python train.py --num_hidden_layers=16 --hidden_size=384 --num_attention_heads=4 --num_key_value_heads=2 --head_dim=64 --intermediate_size=512 --vocab_size=8192 --hidden_act="swiglu" --norm="layernorm" --norm_place="pre" --norm_eps=1e-05 --positions="rope" --rope_theta=10000.0 --rope_fraction=0.5 --qk_norm=true --attn_scale=0.125 --bias="none" --tie_word_embeddings=false --parallel_block=false --init="normal" --init_std_qkv=0.0197 --init_std_o=0.0 --init_std_up=0.0197 --init_std_down=0.0 --optimizer="muon_variant" --learning_rate=0.0158 --lr_mult_o=4.0 --lr_mult_down=3.0 --beta1=0.93 --lr_head=0.00786 --warmup_steps=0 --schedule="wsd" --decay_fraction=0.734 --decay_shape="linear" --final_lr_fraction=0.05 --batch_tokens=131072 --max_seq_len=1024 --doc_mask=false --train_tokens=391000000 --max_steps=2984 --dataset="wikipedia_en"
MLP neurons of a small language model. Each row is named by its layer, matrix (down: output weights) and neuron, and shows model dimensions 128-255. Each number is 128 + 32 x the weight over its row's rms, rounded and kept within 0 to 255. Numbers have three digits each. A neuron's up and down rows have the sign that makes its largest values positive.
A block is one neuron, or neurons of one layer that tend to fire together. After each block is what it responds to, as a language model described it from the Wikipedia text at the highest values.

L9.down102:129144165114078124117145190129083133157174080150114160124145132099090175101144113127128125173147149134094087155132086121098122097122119149164114122124114140200123122127143149073104176068203124140097162172152162093110076095132134116126133151130139060108162142125097173085185084136174131147135108121071153085075145145108162163095133113144090137102098133108179131072080142150126095105111
L9.down355:138094116129132162141168142174150114139151111152121122100156140122126101126126110114154094136084113120094087132103155109124148099130164069128094110105153065116083052157083131146126112132124093142136136167132132103119136100089139080130132082096112153101111129156096147206114164073188143154161136176162089138154120143128134076142144130129160160128087134126148161107162131097108136092152
L9.down498:087167119177154082171106111126175099161128152145098143134086132162147070140155120091178145099103151122118145148157098107141153043120156144131122146155172073102167148135148093164181138118153157159125154110163140098156161136094105090123130110074106170149161225170089087116118164162139099125175146130120153145156111108106122121146173184108125190102054117105081145105145106164046147142135
L9.down501:126158097129195118166126141116131105155105116118061166163182091115180116113108123177102152175093205105098143196129104100167170062153174140139170124101090082164214127087103124168127140091112113072102128113184153101071109113152134104090182064215107122145154132160096083148089102095115082147154138137133157106163099151164105041150133160103116081088068127117157065168121161115141133088117
Description: Mid-word subword pieces. Middle subword fragments inside longer words, strongest on "au" in inaugural/inauguration, also lati-t-ude, convenience, Inscription, cytotoxic.

L8.down47:104107157155210169177136138135133192136082105154126120135115184105149160162135083128138154110147056086180143141152108048140127126159133149195178192112134132112140105063150083090149148120148096201140195172160092088145128128208182115110132198038129140144105114119076057179150136114178174166125101125128094136126133139112140121126152163131147132151106133078175142109201135118117123137111
L8.down52:184121096088080137176151165080110174143140079123045205075112179144099100134139122191131142105120159120147164128109174122099135227137105092116145059123140121178162167121129116146136102102120157101073154135148167102132171164190118086078144147122189175114090168126199156082101163098133122121082120107075134112122102125118142098157111101108146145171148147129168197143129075129145140117179
L8.down150:083074110153145101142149101133155143104137135176126096133127098154153102132136129085090130191145132120080143100168185146123090186165049134119079148148196111129169141169183109081063157144174124119133120114082122087137124136093110142092080156148157154130080054115173107139167126106142142138091144093119123149153131147143137121157146074125165124146173160117130207114118118174112135125129
L8.down498:160179141124103137090149091121114121163086118227117133133168126154168175110178059108089176113118124166106142125110142136043082181188108158146121154047126097147103129114138090115113106174165120169106121128087155073109121145126109094074115154143157135143055122179085133147149148113081157133132137163154101093089083139136130156168070148180144149134109172157103144102138155172149091109097
Description: Person surname completion. Surname tokens or final surname pieces right after a first name, often in tables and lists, e.g. Phil King, Jackie Robinson, Ta-ft.

L6.down445:143168081141143116102138154123102095190147114139155116192164178157126098168104133119161073178162081105147152139089140101124139152137131132082122133104080118120108130111155069146082165137180064065104206123108125060140144160053051150116070177059163164134112098123122127114146168143123131111084096094132146070181108133132085136116091139081105136115134108157121154129156140162157112136148
Description: Mid-word continuation fragments. Word-piece fragments that continue or end a split word, such as suffixes like -ed, -ing, -d (bloodshed, expedition, Outstanding), and inner pieces of foreign names (Abhishek, Udhas, Idaho).

L9.down253:107116179151127078127165067118134128111160141125143166081145157123066120119120146160103137124090135137144112105153160100113099132034147113156128153125087104131114163180098136131171132111165095094190166114099116100106166141106125096147197129121193125063131065151135140102166102096139147165163113111162114168094143149086114098092125120080155159192111113165081090165103111143098117127134
L9.down307:128151123123087098110129210160150074118139104097144085147137128088141159143049132101109144144132159163097067137093133103110141163127182112142138179099115161104188100132095166140140113121112172139096157127110130148140146076097068107166094120150145087120106215077099114190163124141159068123079130204140098122089080167134144091139123153065154086087081121111173206077128140150139076122137
L9.down465:111095145132103115111135084126096094109165090105095127157137093137081119150126132124159113154157124170161162191132125123095135190085125101063158100099127137141131135145104096102105167176090165159134138135100049087115138171116106096085123082085106172126105106112142169162120162161094155212053140117113125082124149108078111079047160120128140083121156119145121132149134115123165114138150
L9.down507:121131151178117121117116145164145085097131109137129126122130116123145131080130161110167144105087148085098083107070064154043124001156110086129081115101156158149144188103149140163110073122096084092126123179110161159179160136122095094133155094113084127094121129137141163170130139139089118112072078108112154121178177129079076070160166153151129177079148104110145149153169146149202159120104
Description: Periods and name fragments. Periods inside ellipses and dotted abbreviations (. . ., a.k.a., i.e., U.S.) and decimal points, plus mid-word pieces of uncommon names (Wasserstrom, Sofoklis, Jagjit).

L8.down212:099158082057137114195137118128176198127156161074154048138086131090150108105158128160109161191140119108153136096135132123167101068046079140077136139093107137145122088178119102154140081091081131076099105091112139111081121114117109126162098129102162158107122121088133118173141074112104172087122131195147148140126123085184105153126197103119099148156160085138120072142118132115106126123175
L8.down255:155157140173111148161077087125094213115116129127142091097120135134058132133037125107074141115135045047131126124124113133117132083113153101079127152154113110144143118136204069060117112107137127122095103101181099139144134189062140094144122151064153089103255108142128103152132061077127102126103133114115165168184150141116138148122106177138099103163172155204148107150097147085133148112151
L8.down321:135089116019164110122092132145113080143117141147094155134111123149081147132090116157127150174117096143091144130124102119123133150123135055124185161116109124157136139118103117169193158122155089147105134080107103157071113041076167165149180168155064101108176153044089190150124146122131119145155156164111085148116085140126116146103138102095113132115107124095145155146108150108162125176149
L8.down471:127170138153082175141119106130172165152134125204134095128143144124215185083123068155096138157119086128169117165173151143134136126050161133157070156126128099058103140225098118163131149163171168108150086166103129136112086130103138096069081107129122109135104130127159195123197121095190123146146106136111111090136142100116156084127108137106128166159128091084159071172092109164177137068151
Description: Forms of "to be". Forms of the verb be (was, were, been, is, are, be) after a subject or auxiliary, starting a predicate or passive, as in "has been", "were added".

L9.down396:128093150064178117181135144156137059137132146160170171133098098089178097174145127168095073168141107112111121164135119126106111123149135161104133121068160123134097158130152171169109108036106132127195120129171128143105160075156130185119096139106165134228129184145173134131126158153100096143101108118075121119111148198101167116107124135149100106113177075140144139161100162104134174151132
L9.down416:138092175148099138141114084138181142173101136163101142143070137126137094128133167118166150157099157160166066130110108155134134139136101210132134153125152160190132150101127104116057067152081121068121103158135142131118159138070080130147150145175172091101072112149118145065116125113095214119114115137170123117106143121140159148089205144131097066109098111078190096171153110110138148113139
L9.down471:179144129137102096131116069092103109124139180144212154103112103159124137167128095142154084194143148122150142150154154082140091156148145116125162127076156069069177122071091082141109105134148126193098099181128094092126133163056092158133101119084140075163159182149159106150141140128100092135136099115106120169119136131170122148176118154132070149120069116110189173147127172107195150139109
L9.down508:131138084157160138096179162135163092159144107105112151168093104126089087160156112198204118163141171165100162054124126094117121118144154165162198166178100105107115162110084169126094139097104089082117148183095178145080120159147120098092140164137135124143164114151119195125129115135086102130143071131049135105164121077091158104129096137130156155120169148181191123137093109138098174164078
Description: Word-initial fragments in names. Short first pieces of split words, mostly capital letters starting rare names, romanized Chinese or Greek, or codes, such as X in Xiaoming, Xerxes, and Minolta XD-5.

L9.down35:141140152128091109066137115094092072090139149127147113112080077129188171127100135148110113138147141088188127128188180112106180114165142096125150181079171134131150165129107132073173183177071145101108094095157203151118166108085236103111111109091106126118129075147107113066095019136117100145109188089115159128081103162175140133139076148147114071064099119148142143171122138192148123128082
L9.down69:104141155152124140156148175107116169074104107078136156123134118103130117152145113141127137142078129169092178129073112153082142165162134168084093085184171172106115065162117143153147179162152146154157129160137097119153170135124097156102109173126195137101095077169133136139100182099097133087080100120113112114147110131132141105133133113100191159136179230132133122097092115095119147091118
L9.down447:174094118127121126155102112118082108156142114108131120118126072096162171166127111105090163114083098084125163130131129103101148228122151080100131114162151165179123148152119079162078137132093115156087101140173104106088072155111121146145063129103174155112153131148142100112086153128159160078067101171102149138122159119112159113122153124088091176168159143130135159147137149168102127131153
L9.down504:110138144088142058175128135132082102143131093117138163129157081147108152101118141181147152169081201172156191139123131125128174049156092136151138174142092187095153110157149125150134135101091175086185074122113137065144167113111150059143173113125123128176106134157137167167127152076186174166124112118121084110129071162094132098103165154078152134185175112136094121101151150067145127150190
Description: Sports and election table cells. Cells in football, sports and election result tables, such as score digits after a dash (1–0), goal-minute apostrophes (49'), Goals headers, dashes and pipes.

L6.down12:123117119136112132175148085144160116135165174099073106128124141144167114058130184100170081140107158143137142189093153157124105098142049111148086148169178185119137108132140107123140136097131134147166095144078116096142161170153134091137124118124084096056151133180159099145068129104135158115120108214136095146130113070189124177159164110163154064129134067116035081072103133134158167137119
Description: Mid-word continuation pieces. Word-internal pieces that continue a word whose first fragment looked like a short word, e.g., in-au-gural, was-tes, has-te, via-bil-ity.

L6.down242:125145115159112086097073141101101118178089092149178165138155143111155145060111195071171154110104140129167189148107124056144166122193119164150128117135183125131170146147116158071073180139119114165147123111066067111103132113120154124089092137128133163119135138134087073103139154105173115109162112190118102132151106167115156107068065122110120184177134165169115090166132127156119142113125
Description: Person surname tokens. Surnames or their word pieces right after a given name, often in tables, credits and citations, e.g. Scott Wilson, Charles Dickens, Garrett Johns.

L9.down108:120115139161140157103162107157099109145087128130146138132124195219104111100125147226108131141133139155137115113078107135154075119117149148174059137127155081135115095184118124120180116146116118092062112111139181108150082105067108109178156154146148125132175110076162040164166197096184135177145122095131070107113160124171148104140161074147145179074105090124122082192144181088168175158111
L9.down112:140169203110182136053152167114154089138150167134076101090133128088181121170138125162135099123141064106184111142153142143131113090121182109119126119082166090119090085173187139138086153144112155099133161112155100104088190098159123155158149107158111080153167132139146103126142146112064156139148186112115090103088137150149155127140114108122140189142105114096154071120148100108156112216150
L9.down266:139111130093128135173146121074172163158144123070053143145070100079079138053140166075082138112131136162097112158126149193144132118150149100169112136126122165120108212120098132082118103160111165130133149099109097204179047144114092113142110091206103109131090078112087148154092084092152101154118144134143103118174133101098110121142143147139169111113122142112138052099130141159110114145091
L9.down289:137145112112148156171170138161084062125134098130135091090136051114116130125136120099103122182127105217089146162104133100129133149108164094082087103089114074080152160123118151169148138172153155160130073177124105177171106111096155171115117129138147200138127126077080147128157195108181111100112123102153097141064114108115129105104091159106132069160133129171076112155112130071164143078105
Description: Existential "there" verbs. The verb right after existential "there" (is, are, was, were, 's), also quantity words like over, about, many, some before amounts.

L8.down71:152131157131135151121144057138151112047143140104136110151175113123173082099076082139181165110144138119137146154120125124130171121147173100120121116127078119125080148125084144153147181094142158108120167128142121113150148147137079081122101157147123102097140092101125108153147152174108112063145111083113144104073085173147104102122132113141198120175079160174136178179073131163125102072116
L8.down241:094140152181095110160111161156083101097093093165131102172118149119151178137123113156068155028130131179098159098188123110059125071082120078093118116132127120101142133084119142153148093096139092165180120091157125105171159095148147052070159129168146160081223116138132176092111114108125128150124181140147132112111153106102136070121162159165128136085095048128134089122157162091087168121158
L8.down403:187080127116130135086195044136125160124131124113164157099123115132067170127135127174048093066090118178155133115125157155161126204085206117177091140113134102080104125154151060103158110140171133138158141100091141101097169128134113108130168081107202101163150092151129061142185145099135117156138097142109130142099120109128142142138108120130136159129106149168076189185142099129099148087152
L8.down437:122094151079148167114126167154128125138106123140141044069105160113172103133110105149136133154083114237114126153133092133198122203128155057147065143093110103121148135196157104139163097126158148162083076138094116107077131085131110162132166158091179146099152103092115077136144111145146186148140153095125144176104122124099150117127089123102082119102153053075097227141118145115108129118100
Description: Sentence-final periods. The period ending a sentence in Wikipedia prose, including inside quotes and ellipses, e.g. "gas leak.", "Hawk III.", rarely "?".

L8.down41:093154104144149089098197083137163101171077100166145132115156123078115173100088118141167139221153100145131175161132163081089125172098161176141145163132119147131143125122079107102100112104133149112146094084159155082136155108065108111047163132129199083140147101163105117088110122220120134084130142127105218131101115108102189131096117122132159112166114073134174179132117112193106091143148
L8.down174:118080141150128135201106123047093132119146144176126139101100080168133098109131153115131103085126114145108127074176120152090153211156137116066147224094130090119112146096144131196140165138154093132141171084145104148128079081096144170126172145151089085171071130142128182115081137199106134155144181147147192128147143062161177107144160088101154127115102107144135115140141136108137130116119
L8.down298:173076110132153074118145169145157151157175147212141115076089096107101129122080141130137127108163099141162142136151098106083131097089109114108092125143155077112133178116149093151124134161123140108136150105089111166102133107176115208114111091119182131108107106125143096100146150100143127151129134150076115167095157160111096146096152116095059125142080145149151088184111146146137128057182
L8.down390:108144110097126155146121131138157087129151151147124153183131143102089132145134126196089140110084155079183056153142137089186109151121124132104139172142123217093111099184107180120122118054130125174174121138173176106131128162106167134148140111102158161124154171080123102168120158155133107124129147149143146114129075142156116184127170153047153132134130074118107173116098074141093184162079
Description: Day number in dates. Day-of-month numbers right after a month name in US-style dates, e.g. April 22, August 19; also other short numbers after a word, e.g. U16, Set 1.

L8.down145:160177105181111145106136130114121104113116114172094106151125126150164143145131092111123124177116102112093072141104135153134096141073143196202136119101143103196217106135120123089217132125144056210099115161143176155133103141124080098110128220116159108083124109120155114094109141066123133141067131150148126128092115177082091151123164116171087175127120143189159087119144153101112101124148
L8.down337:122125147165070141087171123083172147109134137079126087132148123114165215110131123164121178159141113077169112140065164139145151138145132143125107159177111097135109070169120151131146119208134131120156127134107075107094149120162116113178132123131096097163119118135118127113109157155124159127116083101123145133218095162069124177114137123135121182140079127056113076125114117072100176164134
L8.down458:093141150139106116052092114136115104198135079094124118193104174137125088111138099161123058152080167137096150101153131110125148149086145168121134067128152092105159116160126142170075139105088173175137161162172107157161158170135117156112108125101143095106135149128136107174126126120157095187080125141102100103101085076074086077142158094156133161116147092118125128152151120113144084117110
L8.down500:122107148142076111069146198146102082101125140184113156195128121147119122106106106202135130177104153124085095121132116132135099111172141119224168100174037132128123202107162091157119118116145152151123177122136108112133114116081124075157073128148118201134152183126109101079109157155190119120118161099124172153139147120138122187106103105157076118140147153196131065155195085139113047152182
Description: Mid-word fragments, heading equals. Short word-internal pieces in the middle of a longer word, such as organiza(tion), acc-ura-tely, s-up-ported, and the closing = signs of Wikipedia section headings like ===Television===.

L6.down227:083124160162138143116151100149115095160090133070228140228100122152117123094137134198114056141122138130132125148164162112099146173096137104120127122049159171068124211120122081152087141160088162102165199104128203126183149128104176108131120095126122129102142131132168154074150116121108102082139106091097155162129149144128124176112104120117131090069123131155179207162093109129139162181150
Description: Segment-ending boundaries. Tokens that end a sentence, caption, or table row, such as periods, line breaks after captions or short descriptions, and newlines after a closing table pipe.

L9.down85:109096145115149204121138134150108111097107175132096140131135141138159147153132118143132160146141145170055174127146099117109115110108117196110109091151159086119100126132143110136110168137135153085133095166097169138160108091092088078127130146117127092079069129159147145099125094156035153144095066083097131156130067173161115158140137132107173103165111118113149146151141130113123108098191
L9.down208:109183119117072127089096114107093125166082076101086137158159048101120180099141105151166147139111103117182176156121200130112127255106080158147129125108112115104111115116157092097133138170142100183121095099087153098077110149097113154133155173110145135123138148142138095120170164147154087187160173120082113111135188128144101114162123097140128120086010126118135182099112107139157171109151
L9.down210:131127142158125122094118144116096127143153112127192133168121150080098113105051170169132082083126150163061185128146117189093099204128082150099129124109085170153105131087163090052121091098128167102197199105071194082113153139106168140072048092116182192076079158127117097119107136150145119175149102116162143150110142140081171093138162131122162106166138169148085156173141130220116150121162
L9.down369:119177118122129114042113135111115139129118162097089213153156143140140135173135140121114149124160103115098079113199132144114128115092138124081091026138144140084165154128175146105126103122107133118165092114160164132167092099131126143069093206144123190129126139142084255149155129109085114124083096156161122104106128114116132070131149171148132053125205165114156124141148169163074130117200
Description: Name-ending word pieces. Final word piece that completes a surname or title, mostly in lists and tables, e.g. McGover-n, Higg-ins, Archbish-op, plus King and Prince before names.

L6.down438:117175136176117139141149142166120113131162149124144106188123118114098175133152127064186102127049146125161146147104133176133101108139111152140117144138170103142125140101163104066088154038153077169180147173131120179130121138080166167072119137172121155105089151064132072099115103133103077124070142149130096135126156152087152123083133174090126147100172133171129112081179090123191100153104
Description: Wikipedia section heading words. Words inside ==…== section headings such as Career, History, Early years, Publications; also "of" after nouns like species, compilation, and digits in tables or decimals.

L6.down209:175130132145148141140124141137135170141147109068143154120161162110172098183042116155163106095091122121143178146169117114075130164124131102082132107139139079115114127080096084190070154140120078104139125099108079145123107142121143107125164095106174152178132092127083121131109091124167100175097106168164099117156068081117148101108139178113130137082112220110115129103126130133162142082128
Description: Place and club name endings. Final token completing a town, city or sports club name, mostly English football clubs in results and tables, e.g. Hartlepool United, Leicester, Bolton Wanderers, Sheffield.

L8.down196:102066113104077146100114117138133090142097155099136201129091146124102139165152168091107111092081155119087139119163129202154116188116175135092142092100130166114122188130136091172163116137128198144144114121198131173137138157129127116130192119173155107124105077123228107101124136168105130124152158116163112125169105159135076132074114102098107088065141119105123172162097163141106145179101
L8.down199:111120175122184160069104143168092104184139129142137141102123095156087110136139158148152148135120111122175167099132132076119113067181205053070139133096079125141133075102146065086128134131150079137098093152160118150075103088139099096124191058110191137154126109171118131153128137177119134127072089169112112091178167107112136138137182110111131158116069115170082117144075153126103128107151
L8.down256:119114134124140201081111042138098119109089103125177123095166148093158101112146134177154118115153056140156079127103172123029122224132132136074141171099110118189117099101120069106111170114145105097081113096092134165144111168183120173123073148149211097104105122138105115114203222110090135161132077122166131131169172149141106171169135129110131162084131154128122127164160124136147182139177
L8.down323:164132089113083159137077138135093101151154122094135106152108119187124144160090126114110133130154212153127091099092141202139121115078146115089166143110185061172090126140136131157165091133141137148141124098110109121129166079159132170131115194088185105082120129132114218111078098126136100169133174129115103106107114154140095145125143083190147173143105132117136047122163154134101158121125
Description: Table cell entries. Cells in pipe- or semicolon-delimited Wikipedia tables, mostly zeros in stats rows and header words such as Year, Pld, %, Number.

L9.down40:128128127115132193154160195116164123096135150119145078157120118127123136106202120100141086073094112084104123138141146098138034120132152154079130134127147126136131178038116117136127088173109160155163096181120063155186115138092157071100096136051051133104099134140076129076183106111134122085083194145074099141149177100155190082132109152171129124131107113072160131159148076194176109136165
L9.down338:179111095108095081164087061078087165159174170130109118103133145137135158126129164133159132166125084145123173124131142111151126184100152099131146143150112093131096128073161168128150162123159114143155165159146146143128077044128149079118095136117164108129079177104143180156103122188115191143082156167102117157068188121126093167140147105120087093130133091141130211163191095133161105074123
L9.down376:109137125164160071147100120191087185121106120129110128128102112110170109097104111110064151167147102110167149060116111114170162217129119074186106066180106127166122154119110113072152113124176135108099129103193187180112113083142091121028096137187188128114061140111152077120087135090107142149163100134103110129141075172142152137183108123099129180159125156056134152059226104128159088075090
L9.down433:130125156093108168192176068096138096131127166111131118123101073168067067077164191099101136078115138145088123135137136153091213199079082104123153126154147039089066125101166193098095184116177176135103190126124139135097161129125144078079191133174125120091133151107128106093105198132152152139098145103175085057156125172166083100108148087098114134168142145107122129052142100179077128100136
Description: Non-English name fragments. Middle or final word pieces inside non-English personal and place names, mostly Indian names in film and politics (Raj-esh, Dhan-ush, Gand-hi), also Arabic, Persian, Chinese and Pacific ones.

L8.down147:124080061135097167064156105135118105149140146189121157085123102168089095078149127124136188115143130139164163173129195127178198151102058136151092139146113132098105131108051112090169123106119126132083203090192146127121150191128105163129211151156142144171127099161147142122154119117138086166117120133130097093117167129076171141073114110112114106152172112145124158113141132140160094036130
L8.down266:167140135134153134109148087161116173148163077090149122155151121139142134128147151155116155111114158129153137133146133092113156252146135087139122008172147141107093178142142086134140077180167097148167109155096122152149166127126070107130183119111154174165127124122114096096134113105168118107163124159066101158101060140137083061153125091089108141069077137092107151114150117107135107052205
L8.down295:146150103134132156137160125123092108100126107070172148123193128116135099137177136112126079100138076148152150098082160183132119097104149165102125118135097103146118141162145134049160109112157127130141111186069121126140089117200122164125171149117094124177158133142119110098167149091127155126162158144128121081091103181062086067119118136101122088107129098130132147166089167179101130105145
L8.down446:136088160120118069137143155066165106131104078132119161216176094104140154100090135156134203152103152086156167100155117123048151205141113081141126133118104134186130100186072036127141177119115154090097148163073043147106085151158108177101143121145165159131206100168081080102125117081130043167052130128124164149119106136153073182171128162138154155168160148094089139101144135194162131136147
Description: Place-name final words. Last token of a multi-word place or institution name, often a generic head such as Township, State, District, City, or a town's closing piece (Ross Township, Florida State, Flint, Michigan).

L8.down113:092142120109166118131126145152185114097138157122199130192142093146113134110149132106079160092183174122120145142148144183079159089132113104075186098159072064133089166124089171189139129106115119083125138153118109068170145120098163150159141126118125171074124129145133045088122154166111107150108129082139109135112038156168160140099199122069099147130109068154111149174097162102080065047173
L8.down142:043125114121076121139120184143123141095109186102075158177149148076083142107099167160146111126170159097108145148168129147120119088083179140077120076138137129143146212154178076128112098152214120119157123180153168087140120165072081139167096197111134074113119130181073140117085100108078130123164118135143106127153113161130086166083142093146144136155124090132126085121098169168063071149149
L8.down285:125167133143133139166066160161155152083131121156024157060094171188131135119129109101181143096120149154109130160057110116144102156153173077122083152086162087179179140142100154126152116155100161097107102173140169178143113212165157112170145181159115117127138130103133117127047098122177169153073090164123129113132135104158140127076103121162126136175185124119146083142102126147173119158090
L8.down413:182075164153139168217143085180106193096158189111100128160127145160111152093165218127157127150147136077125127118117142168075120081139101155120150110112140110146063074108104136108122181159084103097090110144086070167119135255059096165148128112163162111134102159124141140088079078107154185138161098084128138141116072117116125093118111149124180197171104140120170142168121117179140131138162
Description: Name-continuation initial capitals. Single capital-letter word pieces, especially L, that open the next word of a multi-part name or title, such as Selwyn L(loyd), Anita E(kberg), Jean-L(oup); also hyphens and joiners inside names and model designations.

L8.down156:110091117105089116117133092169116158114097098153214127158110178162128140101096073168160137079070069160093146135153087152130186130168144162177127125120124158153153138164100117100149145090218104091120084155127106098146150101155138138108089100163101128122091150173139090103140112074141096161149169139161124056182124157175121127131139158169141085131160093101098115134156149144167147145100
L8.down308:089128097075184163167200127063091155107100151151164166114111111159123126074105175103082080149164170104130141160156116167107119176142078110114056110164128143184059105123130115081164176193132085067150076075166166193118086149067141089114125128178189135129168129136092142097125131162116110069152065116133072084150139088111083128111147102083126136198140147131108132100156158076144151099155
L8.down313:067134172090116111107134112082108144110145165108132138129128062125125171176132104141160147134143150130125107073116142133143086149110145121110120130087064134230052113103195161179061164118085124138126095110121162167163152141179139143123169077095107111089117116151133147105137096056153120090068169172136121147113183162082105123123190107124166139094119107121129168108136177164169099102133
L8.down424:124061165154192148172138118100129151102097112093114096118175165142108114162128154047057119148106119069086149145171179086151136126100112142184150137153159118116160145115126154143131119142137137118208138073154169192125149070135130146216110148203090164088113067091106167166133127134128093158118087168131104101185137145090110101126150055100078137109187102148177110120194111129117152073083
Description: Mid-word foreign name pieces. Inner subword pieces in the middle of long multi-token proper names, mostly South Asian, Persian or Italian, e.g. Izzatna-gar, Dipan-kar, Canna-var-o, Shahsa-var-i.

L6.down93:115060161168122157125179166162079122127137147139139133160119133087126116153142079061124110170129154127076126133068069135088112127177104138160077090104062160113105145150111119155136105180147165048116135121128130110169071142124146100140108155084107180153114104153084152154094105149161158136089172143081160153108134166137112059133146113149119133117122113108108072150124119108144154134140
Description: Naming phrase connectors. Words introducing a name or term after a noun, such as called, known as, named; weaker on is, was and commas after a subject.

L9.down107:132158097125116175111193140113142173109107194101171131144163152066102099072193120063099109121152049124114182140065143151173148074133073160101188160135096119076105097124158113154175098086066114133088114173104133040072115159121092145199128084119103137108147142095096107111137137118153108124083142114153161138104074115145099117176113153163174147090099057094131157158123137136091102183163
L9.down180:176057122132145167151089157105172086111108186061158129122158110114158150119113136197123171101195123056133198089117123184164193162111113125168097123149109109096160126121116108127128164092177139085176106156093176121126175045123133101115133140161087127133133105145151059118096099158111052105142119119106166040169111152104174134130117143121149052151139074167108155128147133097101171072091
L9.down215:156153155171152088106095183139085182115132072145106162098099193128061084165118117142091130143147148153155115103109133066142141103147087125129139106138143096141140161121159142119128143091161113136101107133143157066165125129107132176124121104140111103085133137114085085096145129149091093107166140172141157114100122156152125143086207145092091025112085174102122121091159122132151140092066
L9.down452:163149111106160131109153165152118078119150095104114137089142108084093125101136163123142135167128173118163147126088158122122158222093152145142107093106135136078117099089120124134193139154096136175189110174117082184167129106109170102099194122110145169157153173124075118077130176156124141136106148156146145138095109059165160152148104120116122148170119092100052154143105159118162108116109
Description: Proper-noun place/nationality tokens. Tokens inside proper names of places, nationalities and institutions, often mid-word or after "the"/"New", e.g. Vancouv-er, New York, American, Japanese.

L9.down36:118169095087117121143124085125191123123045145145132113125189180128164146114070096105196124092063175135082134162135087117111107077104159167133134155123109179081067132068070091115124141075097116126162190128105122131125192115081098084156119132111100109107101056133161147063156102143148126076174114140143151155141112130136131132074173169123142092126120096090183121069160143146074127113107
L9.down257:080134129127115135177108147075133139159117083178171159188110126103122137075099116142136144134146106110085133127116123105117085095151074153093122101144094118065128079096138143093146089095129110166130094150123159143137122095141166110101152142100142111135159047071150161173144160172105132202109128085115099152061130190136094184157173182115093156079099069133125164188112173072122097196084
L9.down473:103098117105158093115160130149141124197144128148115122128135127112108142038144151149148177173117174105175087130132100057132114163119149092147106184158161108101155107186120114174118068094090167149078145142107157070201173113120153097129127114105108145067127114121178109152098098140078127125129153143167169148124147158114150169143108133147130077114150110118179222146193132226132147105134
L9.down511:179046070088097189118076108151127081197138184034158128174124082143110070160226111093162111177119156099083099149105131041130099098138154068080128126088096155110137162103219184121105109069096166116140122066103072114174100119177144150143093087121092086116152105156159153153143131176168115125163130120129142149113164171139086111090155135129155119114089102122133141101133106162100165176132
Description: Digits in alphanumeric codes. Digits and short fragments inside model numbers, designations and codes, often after a hyphen or letter, such as MAGURA V5, IL-8, EM-710, US 701.

L9.down218:146097125122154167128178144158107065161091141137137130187097160189109107141141127098070133075132120088190172108079139138199104190167111116081083157099149162088058124123105168080113123097144145115140085093089120104090154167182116107182144169105087150093122152164138128124086189091153056105120143066174091104112114075131110148155111149091148113109105131094075176088132122125116146137106
L9.down270:127140109067177096141122100117082152172099110084155161126050156140085169161100156115079066164104142104129095145113098117096075108127144126129143154152140176093134157115149179125125133142147101088117148093142115112148183177154110110132140155079168132125127176148135106049104085148173187099151112142126138154118080175126135155136178102144089050096169112052122130090180141158140109144157
L9.down411:159107124119104146189102227119117177174104111155154044091121095135122134139126133120144201152100157067109167109203095135178163180090066107146095217065062099120070139098109101121100110071052162197118081166126103141128126096103129086097145100162125139184137180147098170158114107074102139121133140173170147105143140175127204090085151157112109133160170130098154139119159103082231121121125
L9.down446:075142152163153145160168178086133158153148144080098072116106159152088125084138136116106113143132141136153163082147126138134107167130181143109152093175089109131113111128125115126154105108120183115095122092176159121154092118097092123133124098088121063095141144170172154083130092169133166058091122101134111097127109043114133119096161138122110166130137111120182125098121107163138188164134
Description: Copula after subject. Forms of be (was, is, were, are) and predicative "as" right after a subject noun phrase, e.g. "the album was", "described music as".